{"n_layer": 13, "d_model": 160, "n_head": 4, "n_kv_head": 4, "head_dim": 32, "d_mlp": 640, "vocab_size": 2048, "activation": "silu", "norm": "rmsnorm", "norm_place": "pre", "norm_eps": 1e-05, "positions": "rope", "rope_base": 2490.0, "rope_fraction": 1.0, "qk_norm": false, "attn_scale": 0.177, "bias": "none", "tie_embeddings": false, "parallel_block": false, "init": "normal", "init_std_qkv": 0.0243, "init_std_o": 0.0, "init_std_up": 0.0243, "init_std_down": 0.0, "optimizer": "muon_variant", "lr": 0.00468, "lr_mult_o": 1.5, "lr_mult_down": 3.0, "beta1": 0.9, "lr_head": 0.00558, "grad_clip": 0.5, "warmup_steps": 200, "schedule": "wsd", "decay_fraction": 1.0, "decay_shape": "linear", "final_lr_fraction": 0.05, "batch_tokens": [16384, 32768, 65536], "seq_len": 256, "doc_mask": true, "train_tokens": 324100000, "steps": 9303, "dataset": "wikipedia_en"}
MLP neurons of a small language model. Each row is named by its layer, matrix (up: input weights) and neuron, and shows model dimensions 0-95. Each number is 128 + 24 x the weight over its row's rms, rounded and kept within 0 to 255. Numbers have three digits each.
After each neuron's rows, "fires on" lists the tokens most often at its 100 highest values on Wikipedia text that the model never trained on. A number after a token or word is its count.

L2.up298:121124132093144135100140143171132115153141135094142070157152128170097147193163117133137128153125139109096129129125109138160146173116158070144144100140120122139068095108120118125114138122114149120130095151092109153112138114144149128154130102129140126135133140154102109124105113071134137122
fires on: "E" 52, "ul" 42

L2.up441:144113089073072131104119124123143128127113120087169145128147155134105155079117134172126141113123117084144090122096173120102151124141135185097102097162116138119137147144101174105112130157105133148137119107137115133131112113134127150110131139159128167140086100136125120121077120110126121157
fires on: "3" 26, "5" 14, "2" 14, "ough" 10, "4" 6

L2.up34:097129152142109123121176116123120129114145165138155155173108185129164083132183112140141127134113133125075125081120115166160119136120127143101096141193146104094157150144159149147137101148101128113115143132080093139098152097123155133149126147097127170126101125153137142145101132136124132167
fires on: "up" 42, "in" 26, "B" 11, "and" 9, "p" 5

L4.up75:108120150111128162114117144143148111098139146110147134138195067139147168141138129098116153140120122136107123128138135163106154125101190142134121158142107177143110117087127117126133177076120121113115142114137106087096113117125125082165114132173096107124107137152133125166126115130143136095
fires on: "ef" 27, "in" 17, "ant" 12, "is" 10, "c" 9, "it" 9

L2.up525:125131135126136173123118154096109147082123121120152138149088157197110142125159104155143135157098142113100127112119070131154094130113123143162104114185130121134123098154132151140131116104119139139100134110076091157112136105104142111168139143128115134114102150153186129118141132141142122157
fires on: "pr" 27, "Char" 20, "ol" 17, "oun" 14, "ber" 8, "cri" 4

L10.up604:135144108160112126124122158136134091142122105132145160142141096152156096155146141116154154132099130110133116123151128128082142132164162104100125124113095107126119139137084127128140136120148087126123118165123116133136143098124129108132145120151083111183174100098155079155145100179170172156
fires on: "o" 15, "su" 12, "of" 8, "ers" 7, "and" 6, "–" 5

L10.up215:146098114166113107110101121113121126104136132136094139116145111167111125077114152151167146109150160130166115124149153109140133072122093126065110129141091145141152104157167081117104109151141171078176100160128135121155133118128148132066107120146140098188086110106128137129150127152108152142
fires on: "z" 29, "|" 15, "on" 10, "te " 7, "iz" 6, ": " 5

L2.up275:188101095094121168124127133200117130151115122150136100104142116087111152114133116090121131121130108141125139120098108130120135093153190136174148116123137118136137142128122151163120128133139143092134117161066128138115144129140152106140128160111114138125101125086126144111148161127133070156
fires on: "par" 57, "commun" 21, "char" 11, "ir" 8

L8.up445:135140125157098127099127140184128138146152131140145146132143110110136119089139145185107091168110138134108125150153156136139107135155159166167141141140109115173122139134138150128148171107160155117196096131145112145109125121150140138087112152095106144184116122138087171130165166113150118120
fires on: "er" 15, "st" 11, "pl" 8, "l" 6, "resp" 6, "sp" 6

L4.up38:133121141122111100077119125111125128150127136112133144103123119131162114146131138102127139177123150097089156115120113153112118161137140139126060108121126099179107139125140133120109121123115046117107157098162119121141089165161108092118123128117116132103160140154103109167161138111085134162
fires on: "ad" 19, "ell" 17, "r" 12, "al" 7, "und" 7, "on" 6

L4.up154:124110140155132095122111087106130139149134136098130176118157136141114144136184096117133126133113132093079153098151076106122101156136112148111119107137157119129132132105135117114108140150104116133121106167118114122129105135141113106133175129125133119092188125143079133136162076145105143140
fires on: "ad" 64, "ud" 9, "ur" 7, "ell" 6, "ath" 5, "build" 5

L2.up98:145131178157141107154147118100135118160148133169149153113059109195145138170096130178102157116138160103130124147153113143125112115098116111115141109116131092138118127123177110133128134154129075138110125103146182112152117140140112121154152121173161112144137133133101113151164094105118164106
fires on: "sh" 65, "ad" 23, "g" 12

L10.up619:176082111130131121163094145107086152111130168104109127142139136084073114109142108121144131132151138112152096131102155147148148087142064122089113129130120146113127099145157087086124156120093135130152102142134134088186145152124134136083099119124186110111104149147097162108115152109132125114
fires on: "|" 60, "z" 16, "um" 4

L2.up323:088131168109143106107120091147142130163161118128130107092121117194155158143158136099127144128140106082152175125155097178163136114129160089124109115133144112130129102116150116161120123131119133150134121161118134166146144090112142115121094073136136078136133126126091081099123113099142144129
fires on: "ul" 75, "u" 20, "un" 5

L10.up362:140121155147118111090177154178109114141143126127154157118140104154147103172127132147125139147098122135093119084117151159154126104146154117115129142113125118079150141075088133115139133109143106124100096141150166149107126137150126102164145096140046105154184098117164100121138129134146117140
fires on: "0 " 15, "3 " 13, "1 " 11, "2 " 11, "4 " 11, "ge " 6

L4.up301:112149116184153153129155129166129154127100096099130110182135133137136155111115116100130169143107102121104106123136127106123154139112123127111156127165129181134160116125118119132148108104146171134128110135098142126140094106100109151156141147136145104143144110108153099070126073124129136152
fires on: "dis" 37, "ati" 9, "posi" 9, "are" 8, "unc" 6, "ot" 5

L2.up408:110129193147122100148150097118119128140134129148156113110095137154175133136191136117113154139129103102107167100120095154128127105092097145098122153107133150112142113131147140154133147126128118151133151109109118114108135087140147120131118116139132133131140127137112107127120139134143123150
fires on: "m" 35, "bu" 32, "and" 28, "in" 4

L4.up28:118076155174098086125075136121107113132127121120133163115129111131101126158181127122164123161145146118087129072143145122112127129137096164101141094089142108120108141119112135118090109157125102151120168124132121109130067130131130121092148135117130108097181151169117077144158119170076151112
fires on: "ad" 68, "Ab" 19, "r" 10

L8.up566:141124139105139100143117148173108146124137106066139140112117099106069116124125134148140167149120132084157143163173104122141108107155097189106130145122146097145088125120129098078081137161157105126145122133121145095113165137136125118131121118124108151119137082108148123168139141138065131138
fires on: "inc" 15, "enti" 13, "partic" 12, "rec" 9, "comm" 9, "Rec" 7

L10.up50:116162204125118136104138109140174125127113120169102135132124139158192149136112133158092090156130152143109145124141118140150087120116164133159124130119147122105143155119140137162162149134141138095132174117136155148093110129128127108140141127114064141095097137127178117141125126112121088167
fires on: "1" 18, "2" 12, "4" 12, "r" 10, "C" 6, "| " 6

L8.up139:126148180092159116094144165118111099159137145098132132112090152157160125096106139067155127145123109096149108125152117160118165107087088111096161135113135110131137138118117182113124106122115139147138103097145125106194107126150135137125143157122109118103131125098168094146146125160099110112
fires on: "No" 23, "Ar" 11, "inc" 7, "ic" 6, "acc" 6, "and " 5

L6.up635:110136126126119103155108134156082115136139079162121122124082113152106139097112073151128136169128126159166101110144093158174132148174144120088083153088137098107161119119088175135134171136110146085132131111122150129138114134135148128119129133131116092086120139135132109126061145130109125097
fires on: "u" 30, "ti" 24, "ug" 12, "y" 8

L8.up46:123177149094102115123115146145099157128135183139160122157167158174112129146126128166123156103175120125131086130111146162129160123124114126134123107097128151139133117156130135147149102129154101129054103139120118063189146107141146117145113135127130126112123139138131128091170101119138177142
fires on: "er " 17, "il" 11, "tic " 9, "ic " 6, "ist " 5, "y " 5

L4.up188:132085153119118134136164135169117138119127158105149101137170081101120114101111138134119082112151131151161123155154103138148151141143140124152141123150108124052086148146143106130149160150144122140153129131146145111094149154143109176111119137125108120143091128113134113107099171139148127170
fires on: "Des" 18, "ug" 18, "fri" 12, "tre" 11, "st" 10, "ang " 6

L6.up204:119134115140162124125145124112167112136120118106119092156134096137129135096147126124136112146095145085160110109126135137149113155156094143120098119132123142129118143123088122096128112164154151135143139108134114090120171136128084108142119157142113138103163146127149097182074136115116164142
fires on: "'" 19, "in" 15, "L" 12, "C" 9, "l" 7, "er" 6

L4.up508:150105165176130108128142107131143131124137136169136162101146107091153137118147157094135131157080159108112124072131095143126114090084166165081120071128177119160100145112130146134099126118116169116119134116100099140140113120118123130151100158138106115109156114135123148070176120154148143121
fires on: "ear" 16, "ser" 14, "os" 13, "ven" 9, "gen" 8

L10.up16:080119146142124119097147131129130095117129136150078170151133102165167141145160128136129105118097122119126139119109167162125107162136172106133113095077126133090176155100121138180167119142149123100103143120115140142097148120121123102134147146125100141149140122130195103155154114125146117153
fires on: "1 " 18, "3 " 14, "0 " 13, "2 " 11, "ang " 4, "| " 4

L2.up593:186128080091128138130081113126141131123134126118098131134148157081101129119148098084099147139156123083126155101116095101129137107161129139139127128125112140125124150122066119099146119094103153107120139171115117107122166132117148156127130145135113116112130094134123122099111136132115068173
fires on: "Char" 42, "char" 28, "om" 9, "par" 7, "sy" 6, "at" 5

L4.up27:138142146102117130103114195093129136127093084106129089130181114140127154099167115149111151105148155126145113119098125138160136116113114142178197085105129129100143100123152110159139112139157130138128115097126135113149086077104150158105154154096106114108124119160154106110123110133071118100
fires on: "p" 63, "t" 12, "prof" 7, "comm" 5, "amp" 5, "Comm" 4

L4.up575:142099106131152108133155127120145148153128080121097123149145114125132112113135107157118138120122129132104138094119131121147127143135105151135153091116178126117138133149156114136074076139146153162132110162100140100102134111127143131136139103100178124164137094124122129089146127132133136093
fires on: "at" 32, "p" 26, "um" 20, "es" 8

L2.up589:134147150107089100139142150156134099099088121162128128153141175124160072142144074155118146146128137120149092108113138117112149113125141116110113092167152142107154179120131113190159096123138159142147140089114124149122109108130139145140145140116115173142124105118143120135116107106133159145
fires on: "ed" 55, "med" 17, "ign" 15, "Tim" 5, "n" 5

L4.up207:117148155126125127102115144116146129101096126090135152088156079112104135119122155101124117155134124137144151133152102133146118149123134149111080110120098141130112127096156147132151163105136069141100144104128154099147118097122137082122168122123092129073127126128114111145131175105091081126
fires on: "), " 24, "); " 18, "ell" 13, "- " 9, "on" 6, "and " 5

L4.up103:117136109140148185133166113133161119115129143163101092139141102136192132117137144104120123098098121135136119167155141153119135114136160074162155166140137142099155114143135127084135146118116144122117136185100114145096144133136084102133127148148121126164042113079126136122087146114178079150
fires on: "le" 61, "he" 21, "Pe" 8, "tre" 7

L6.up433:128126166138146156128136120156142149102103133126129171170144107142136140125117119152117129153127133160116159104125129126151152149090152077101106110158105133149110132098148163132128170136180158110124106168180189190104125131165189133099143118092101128112144128143105158121138141099118124108
fires on: "n" 31, "z" 20, "ograph" 4, "ing" 4, "on" 4

L8.up324:103153108164115112131142149146109162145130135138149163142118102058137129161106159146111133166131107120122088148185188100153116123128070143112145140134096125156131092176130104176098175140127170142139149112128153109125125118141152162126145103153120118148127141155187141136196154118108130162
fires on: "h" 26, "ag" 12, "av" 6, "on " 6, "em" 4, "g" 4

L9.up546:112118119113133160157088138125114163125117156075123128171181121123098158116103150093115081114106136163116094107143146154146152119127149149160111123130164130081121106105120157123159147139095140149123099118115138127146157153121129107080124160126087127106165116123117161167172125144111128169
fires on: "as " 16, "ced " 14, "ive " 8, "ered " 6, "On " 5, "named " 4

L10.up436:112093126164107101156147149123113135108125152097107145148128097118139082129140122136130122128127156165152116103140163156114139131148115141120133087138095151160139113147118118158133126140173166103128127159054111142129195109176157124073124130164193141170105114115118081134143122095098135130
fires on: "at" 23, "on" 13, "ard" 8, "and" 7, "ay" 4

L2.up42:118145145152155155177109112122130155089160161133115177136078149094158122102129102141146122120133169053090122093135086113126105122147065116122120153150156131111141156129142099141158126093134132100105131129162084108129122108091109134119160157127118141138127131166151111126125152189142087157
fires on: "en" 98

L4.up409:110123138163125151174153117145147138097141157133114067114159115108091134156135155131123084103169129162172129120133144136117132106098172171141127142154140119090098122140116110123148157165119133113155160150139135116107149134145165140119139136146086134138129139118151124148095132118166128182
fires on: "of " 40, "on " 13, "tre" 10, "in " 7, "II" 4, "fri" 4

L2.up145:154108163120118135135139122122143118132166149098140117131105130180144168171103124125138115104112154089145154133129054148150105104097138088162120140127125139163091100117159123159099140149126092115135163112097117150113136088137139117143136133126149109123124185106088108103163153120113113156
fires on: "pl" 69, "r" 16, "ul" 10

L6.up508:072118147145155106159118156143114117129083092145128087144106129129136126112088093153166144143120144143098112140145121108154165123142140142130120152123128085135142120099125173159093158165119144120121125140110174147123123118162128114122091121106086115096096102139134146169083173126086167104
fires on: "n" 30, "f" 12, "u" 11, "i" 7, "y" 6, "." 6

L6.up52:149106146135131143136116142141115125138115133150153157156138147098152091164192135092144128144125139096130146157119126114140131104147170084107118113140145097086179145153121124140130150143145111139129130135134048168103165148144158146114105158130144094118163134110115146110159138083137159146
fires on: "er" 15, "el" 14, "sp" 14, "ab" 12, "or" 6

L8.up22:131182093144097120137111121126116125141162170114146149139207142109183116131145146137078149166154138111124093155166144100159157115100120141113145141110107171171115116170131121113116118162137113100104088130145122103098166115132123137138153125148142076121120116148134147115184128149120146140
fires on: "at" 13, "st" 12, "ac" 12, "ett" 6, "od" 5, "an" 5

L2.up565:175149129129140155126071129144101131091094120106134151134100160083095152123147110107124153137144157109130132120119130097100126118141115150162143118131151117127168184127139155157156124084138157159151108134109149117145133146115114142134135107144112164154126102125160110110116164148145087141
fires on: "Char" 42, "pr" 22, "char" 16, "en" 11

L4.up55:124145131100146154124122124121124121163148109121148161151146152109154129132155108120090102072099127084131127168164124130161137128138139111096136119091112132095139095103160134138151140150095124107145103143084131124100110125125089094140143139148155126133190099129110155123117113126154120111
fires on: "ent" 33, "ath" 31, "ett" 17, "ed" 6, "coun" 4

L8.up439:132130154119145115166157132174138159150130084180112139141131090166167144118089146126095125169088117116101119145136137127155078135119111134148116101146132091170142167123144107118130162108162173158132160114160084115163159137117139146143142146139120136135146183118095160105153157125161140104
fires on: "u" 19, "l" 12, "sp" 6, "Bro" 5, "kn" 4, "new" 4

L2.up70:149166136142126124124077116097142124103118117122124144125101143120120138150086113140074154117141141070144155134146142118099105118096118171111142107135102127133153127143168122118172103082115088144146121130175150104180145137100112142108146092158125098133136110162138084103145080124130123129
fires on: "the" 28, "end" 13, "ver" 13, "en" 12, "ret" 12, "inc" 10

L2.up243:161122119120105120148125102105123138103143133135147160111120159132150115067154094137108129129133116084132104112083111130107094093147143186112092125138146140103139162147111156158140128116130153119112152136130080101116159114118141105127133153126102137115107104128163136145150165186132082165
fires on: "5" 33, "cer" 31, "cont" 22, "en" 6, "ten" 4

L2.up613:152129144129090187120158118132144103125146153116173105166132137117176136137119129171110115106127166070115108114127139113113130123078109138091095100168130174149102147129116157155132183137147128132153104107134118134113107092157111112139167143160126141179097142146127108113159129126135135180
fires on: "3" 59, "4" 34

L10.up222:119118101107130072138139159130095157112171139137143138103131090115129084103139147141149148143144148165126135159106134094165171090116080119046115144151115160127126112147143111134133117118157120123189132195101145129129150129091138133065114129153140130183113142113077167117147153105109158135
fires on: "z" 37, "on" 14, "°" 9, ":" 5, "|" 5, "–" 4

L2.up294:117122126115096113116136133157129097127087145140162160156142141091131101137137116125131144129123195128107121133142111120157130135128096074106105135158120127144123179121116138202140146163127141154125104113104094148149124115154102112153125118147143188162120087065145136165096071115111151125
fires on: "n" 20, "ed" 18, "N" 15, "P" 14, "p" 9, "d" 8

L6.up505:125109151135138144133123149152155118119135143133123122160122130114118096121133118109131127130134143110146111128124121101138125147161152142110080144107145132155114123149095118086161165107163180079110110123150149111125165127121097073162194148145115111130190159159138100171115139112133171142
fires on: "l" 33, "in" 26, "'" 6, "b" 5, "un" 4

L8.up269:114109151113104117112135171111125154139144145108110169094071145102199118143125147096104129144159115098130122131146125123151102129116102135121129091128104104141138126117152136060099133136159091142129108126147132132150140120147118148153184128133112086125130156109103121125154100157162124139
fires on: "inc" 28, "c" 19, "oc" 6, "acc" 6, "th" 5, "su" 4

L10.up198:132160153151110114102135146147155097126143086151113186151113117147163113141146149172146125117093149120154145115112173137144150142159169102068133133096104117089166161151117121140155126133123111096110139144097159143109156111117134140153143113160062122180173114106169102163135112160153121163
fires on: "| " 21, "1 " 10, "3 " 6, "ag" 5, "duc" 4, "9 " 4

L4.up110:133142130132167140104120147117134138099106145095122140144179121105098153106131101119099145138126123155122107174131118147138116134102168145142157165148126144169133094092125115115096145077154177137173130096115141123101087089085145124132076182103123116075076125116129122093152116124125087181
fires on: "En" 29, "play" 23, "charac" 13, "ide" 12, "eng" 4

L4.up471:142194149119148161141163164111110158105108113092112085112142149117132139118113136163099113139139112117160149158089091149161158132100181130156119124163103122130093137122142088154133128146120147119140144080115128141160149136106145147140078190103122130116110130125138134113119156115137100162
fires on: "eng" 42, "me" 34, "charac" 13, "Eng" 6

L8.up318:102150120145123134144172141114115126146122112136141121128158099098119112145084170067140159148132148130123125126179112129136128138091113146143157162154092087116166137155123156104122153177155179144143142148148133148110120140107145129153097141106114122122134118149127124145141139116140120161
fires on: "0" 25, "1" 10, "new" 9, "2" 8, "ug" 6, "announ" 5

L8.up312:121169119112122114124112146103105199115113169137150116164183146176134114148113133190099156115145135123126097119105137138118157134141137157132131113140107137146105109150153120079125123140116150215104127117129102102124185117128117105204128148113129136164145144147138120116131138118141172140
fires on: "y " 18, "er " 15, "ar " 6, "am" 5, "el " 5, "ad " 4

L10.up11:106178127144107105143140151108139136127151121145124115151130097143168109128112155125135147161149127170129102170162131108131096097147156107154137113115122145146091127147152107171156132128170117117148139134102135129088166123154156112086118104111115123132104175102118103146123093118085125160
fires on: "1" 19, "% " 19, "R" 10, "C" 7, "T" 5

L2.up552:117152109143114106145113130128111146128141128142081133141157125094117098094160108084113138161140086126148136142137107139131124120179128154149071101176125097143147156117110127127162106100133155114112112191109155116154141143132136136161119089110120093117093074163170154112156129112121069172
fires on: "Char" 42, "contr" 24, "adv" 12, "par" 8, "tor" 7, "sur" 4

L4.up91:104162151082134132151125156156128135108121147155154152123127119099124111127080133101132129158121140063099091121130089118125160173112160129124116105158124158144169115140131116120138096095128135180144149087077105121107133116120091113139102137125093093107161131102130135113091093134117109084
fires on: "mar" 30, "par" 14, "ath" 8, "Mar" 7, "ani" 6

L6.up188:126106131143160107113132124136158078130114142121114100124159109110164130119121140152120124122108174116130124169121124085115114120163103176118121097138125108134085125140086122114120099129137125111121153128129100107127155153111119099142119141132102145136162149140147109166103146145106159180
fires on: "'" 85, "is" 7

L8.up338:111142120126107131153120143096125161113127109183147108146155158131162107117077168086101132116149114121153096101159158148133135108141110124175155116083096118127137129114165147106136120141135149112074151109129107154149138133117130149161105130123132106116128105160101138110121142098093092154
fires on: "pro" 31, "new" 13, "ship" 7

L2.up177:167092104084103171081159126165126100147102119110139052126185122133094151106179154103112128124154087142098093123129140147131147150137179113117119130174129111108078132107074169133091124163132122132139101128142102131144146129162131123140116132099121157147122132120130164127145160083143153150
fires on: "ir" 18, "ul" 16, "hold" 12, "% " 12, "stand" 11, "rid" 8

L10.up185:086125091131138116123163142137167146088151164156119101122098110145158109146123101165096119141161099140145101153179150157165100147132107150146091120134163146174099141129134168122156148123145084109147177146095108143104137153142103114102113128118111120140106186164117178148106093144101116124
fires on: "O" 15, "T" 13, "U" 11, "at" 8, "w" 7, "C" 6

L4.up583:106191124146151151144163131155127154094117138129119097104083174128120125100091151106105122117124098146180117130148103135118125128103155103138137125128104136142128126117106131124183124127144162109158149100120160144147128107129148172121095159124108149115133136074121109109107143123150092194
fires on: "me" 38, "u" 25, "eng" 20, "ou" 5, "peop" 4

L10.up174:114145175171133152089133110161170104146117094124131170120161147193160143120114144162107113122104150123121150088159162121102134128110169119141138113107100090087153140127104152126104099147153139099087128097118138131170103102115129116150144104160083147136129099099156078140162098155132169148
fires on: "o" 18, "and" 13, "su" 9, "un" 6, "go" 4, "," 4

L2.up250:156127112122128136142103105130113145121142121098111131149159156106146100108128094102153110120132158084150151127076128100115113105147169146136094118100114130131116129147106136128144124114116190099143137161122098114076156096130134105124119134141129095100105146108149108112125180161142055173
fires on: "char" 23, "at" 15, "charac" 13, "an" 13, "el" 12, "ot" 11

L2.up281:212106131099109140104125127146138098166094107165133116091124111124113127124159128090051153126155076143142115127125124118093151116105186137159156096108136128127120138133140130142113135110147143104123122146087172125138122118150132113135112147124129138134105112088113134139154152107131131157
fires on: "contr" 23, "30" 14, "40" 10, "char" 9, "car" 7

L4.up11:147129152126149104169102125104105115141152156145131171084148150118101109142148121106132109144115118065117133144138106159129133138116152160102126120136119124128095126093148146161128106158083095147142128091085108082108104140118117127171097110145146133107198170130118102169105162147145121115
fires on: "ath" 33, "ur" 20, "r" 15, "ut" 9, "par" 7

L6.up87:111119127110121127115147123131126140108096160116123159176222076135114115097129143151130126142147078147151106153091145137113139085154182097125160114140121146141089158151148130099126144093159123117121121120138116144130104138153160098114128135122114120154086121158140143127106110132150174146
fires on: "on" 41, "it" 22, "in" 11, "ic" 9, "id" 5, "omin" 4

L2.up173:192109155119141100146101103118110146148091109201151148116100121103177094114133155099083164133147106153110146128166174120092145111123103129142127127099120126112161147139128113119139132092133148100104148115124168102099119118111126104133100097139142158099128119118104120155124156151104121129
fires on: "contr" 28, "ore" 11, "pass" 11, "one" 7, "Co" 7, "30" 6

L6.up367:116111196123127117171105150177123146126092113185120091109098106141105066146127104139114120128115162129123085112141132109147153103155178120084114159088145082130148129124092153145158177141129151116123134110137103149120106135168153110123156141150107120104131095157144118170088156125121139107
fires on: "g" 47, "in" 11, "ro" 8, "u" 6, "i" 6, "-" 6

L2.up378:120129143186117149161142103071123100122117145146147105112090131128178134135116135180140133117125135103129092143149146130141104111093106159078091130128116114099121122128115144124145118150124079158128146078183111097142120123144123124142152120149146146145175148134115124110174106125132195118
fires on: "sh" 73, "bre" 11, "ad" 8, "giv" 7

L8.up115:120079129156138148095142152144128124141123145070132115137111135085158110140102147099114123160169100140110072137163117123146124104125091123101143108112102138167140118171132146108132122151120155086156129111146094145125149136124146136110198123144128151131093114150108144114182122152126137120
fires on: "ac" 16, "st" 11, ")" 11, "ag" 7, "g" 6, "h" 5

L8.up130:105135131150132119161133119135107118136130148025148134138134143097106115171103157120109104169139143133130116125170158133127130141128104114154123154131126129132142113174124132092112159171112113090115157114117135114101128113132141133125159151132119175111106114170102107129190118121076144147
fires on: ", " 24, "on " 20, "by " 13, "h" 10, "ag" 6, "\n" 6

L10.up22:105182158136132128117152136164175091122158134140113122123093121198169152129129145167075133162117134129135131126157128129147100139113133127146106127119149106160094135112131167143160112151148107098130178133104146172099125132142159134131165113111101138133115143125149141159113100126110077175
fires on: "sp" 13, "3" 12, "% " 11, "C" 9, "qu" 9, "g" 7

L10.up126:121140169099134150085180144165099139124142105115135169105150107122156140158143117175114102125098134156133128087123172156175109152121145112135110108086134131085161228126115146131132151134132109152097128106107119156116139121128116117136136110147102141109154120135143106134143094155107069131
fires on: "eng" 11, "1 " 10, "0 " 9, "3 " 8, "season " 6, "2 " 6

L2.up270:160144164113104130128113116085132110079129166127153131145135142138122112149134099135106138152132160062134132136089103140123089124118104141092155144113116168159135172153162099180143153091142087132138135091167095107105163102135135078148151113133113130112148133126136118112124106141129110132
fires on: "er" 58, "'" 14, "en" 9, "end" 8, "und" 8

L8.up285:124154133155149128121152119127090114141136120041173121163150122136105114148125145116144147152100135114113125150158152128131118119135129131121118148135123109145086144143132150115122168138153123144085148125118132135146132160133174137139129141117091187109123095136129130150161162101143128134
fires on: ", " 35, "is " 13, "on " 10, "| " 8, "rec" 6, "Rec" 4

L4.up417:105124130120102157106108111162149151141080136132111146123131153141141144129184142113133107140114099110151118195115135096150163143103139155189136102164146119144159113131127136094141103113121109124138139149106124141168103130106139151128129099172115113117131112169139104145120097102112105139
fires on: "1" 18, "Gen" 13, "IS" 12, "sub" 8, "ob" 7, "ub" 7

L2.up622:106144174195129172158143133100130108100147138139131123139092144130152133185124119168142136121110152127129114124151142126129119134090071150087138131139144129135140128124147163138148127142131066148155138063135167116137121109156112094170151133155119139147150164153140117110148084097122188090
fires on: "sh" 28, "ad" 21, "K" 20, "sch" 17, "ak" 10

L10.up220:142130161179099139112111130159136110137101128122106165133124111182140145115114136160121152166138176135171123109171194131122100084153106122103111108120069102133146153165100147120112124146101124091156128133127099134127159111160136137136138139165141121175096111097145107145146096163139127144
fires on: "and" 25, "r" 8, "–" 7, "go" 7, "un" 6, "ay" 5

L8.up387:124111134144124123139128124187114138153141144120125144145064158126098130134098151138121119181150105146131082148197158144153148114109080104124144101112117133159138130172131164160119134124149168081159114129099103091144170125136170148098193141142128143119098129173114128092193116136116152114
fires on: "g" 16, ")" 13, "st" 10, "oc" 8, "h" 7, "1 " 4

L8.up197:137156148124115115099104100182118139123150119091120157133157119134121135132130133106133105150176133104138131150143108119141103136153111146141110130085151118137130136120108124121126144149158085147067182163131134134126159107131141122121114132123123147089118109129099140113185130135123130121
fires on: "f" 22, "on" 9, "ist" 9, "inc" 8, "li" 8, "um" 6

L2.up618:094147129122141101110126128172157128136158157111090105127164081175182160156106114086140111101119108138123156163116101181146105138126202122126139143135134152107115069114167079123122106124132118109129126168150079138134147109097144124097124119083132077131121168136087107093146135111143144125
fires on: "ul" 70, "app" 13, "curr" 7, "urr" 5

L4.up493:127135111134169157137093113140144103117145176127098127114149113127134137139168107109098108107134139142182112221143169151108133126121139128135125190153111143130136077099138166124113132107118143123152155143114133118096133100108133119154110154156133148136099129108152123135121119139181126143
fires on: "in" 29, "he" 24, "or" 19, "," 4, "tre" 4

L8.up527:140167139144135126106139111106112126159131135129172139148166157135064134137160141132119124156135169146130124155133120145112079148112139138062120145117141111136136138142107127114156155153128123134122138151095128116140118140152170103179097123126108135117113099145132148134193124133141147129
fires on: "er" 22, "ist" 13, "f" 11, "i" 5, "for" 5

L4.up10:107125126122139157115137170131128126131091066131148078159142106131144132076122133125137132146134101103150129135130112138154178120094137093140180082136085148073103132127163127119147106144157143151080124099099141130115102086110124131132122187101122103136125124138167103090089160123098079126
fires on: "p" 43, "stit" 12, "Coun" 8, "an" 7, "coun" 7

L9.up168:143151130146167158162101128137148149118151114116134081155159142129123107118096149111115112116127143145122126099143147094146119107114186150174103126115139122102121113123135120109147123137119119148113133092105114151151164137115170112125132134152095117163180156147133164127109170155091106164
fires on: "as " 31, "ost" 7, "named " 7, "at " 6, "ub " 4, "I" 4

L4.up76:127135113128119125098142138099150111170098083148121121173130109136165117102174126147136155159140151111117136143088152136133146133127113135159119078145123123097120127158148137108122105140170130133076137126112140126096089118131133104123144135097137130162131138139169132097130134077093100138
fires on: "p" 63, "b" 12, "P" 10

L2.up546:094113134137132085144178140136126123151146125133099117093143076156135123118124133147183145123130106127150095167100135189162142106167154098102131136141146101160129164123118078125111141165129130139124142117107115128132132135145141133122100140085152118143124155096085147163160112094133143128
fires on: "a" 40, "u" 31, "in" 9, "on" 8, "h" 6, "-" 5

L8.up384:132126143129165160124137146064101085124167145131131088156183161196095105103144136157117115140136129147139114125134109129085114141114118097138133103114125142132128117140145126088152140132162126042099093137140134115140157130103129121110114136155118142099136118147074151125123143134059121116
fires on: "/ " 15, "ic" 13, "ant" 12, "i" 11, "ook" 6

L2.up210:096132153135128085140126126123142104102156124108100113089145106176129175168097138137126121133132127113132122184135098178164091118124171112104158121116127126139119106121165081137129118128123074138135125148148115131155145119121158142098127112101159099134151129120071123122196097086127158102
fires on: "-" 38, "off" 17, "on" 13, "A " 10, "long" 6, "one " 4

L8.up372:109131125145135144077101113150118120176130098126138133180143117107136154122123141146094100158139125123134119121148130142160142117134114114134146087139137116153118140161110125124138169158141160162093084149146104114115139104127149118124111128123137159103109111166118140109208154145130163108
fires on: "ac" 20, "av" 18, "ro" 7, "ist" 6, "sp" 4, "on" 4

L2.up303:137144103158141163156118111105147107105139156154103145122089145084146100102152106171145129147138141090127083106102124121146096101134111157099146140137143136116150168135096090141143130112146170105095151098166084095124133123113130148122154176104115136119155114102144130136146122193145102155
fires on: "en" 96, "cer" 4

L4.up267:149114116081121129076100148116127099138137083112135124124139108171182139117146137080099134119121137100135141136167101154157157117166151128136146113107095122126133105131135118118156148137113077137108126126105118098104063111133106117108147127137134154129149116101126115144115152130108136110
fires on: "min" 28, "stit" 13, "ent" 8, "erc" 7, "uc" 6, "coun" 6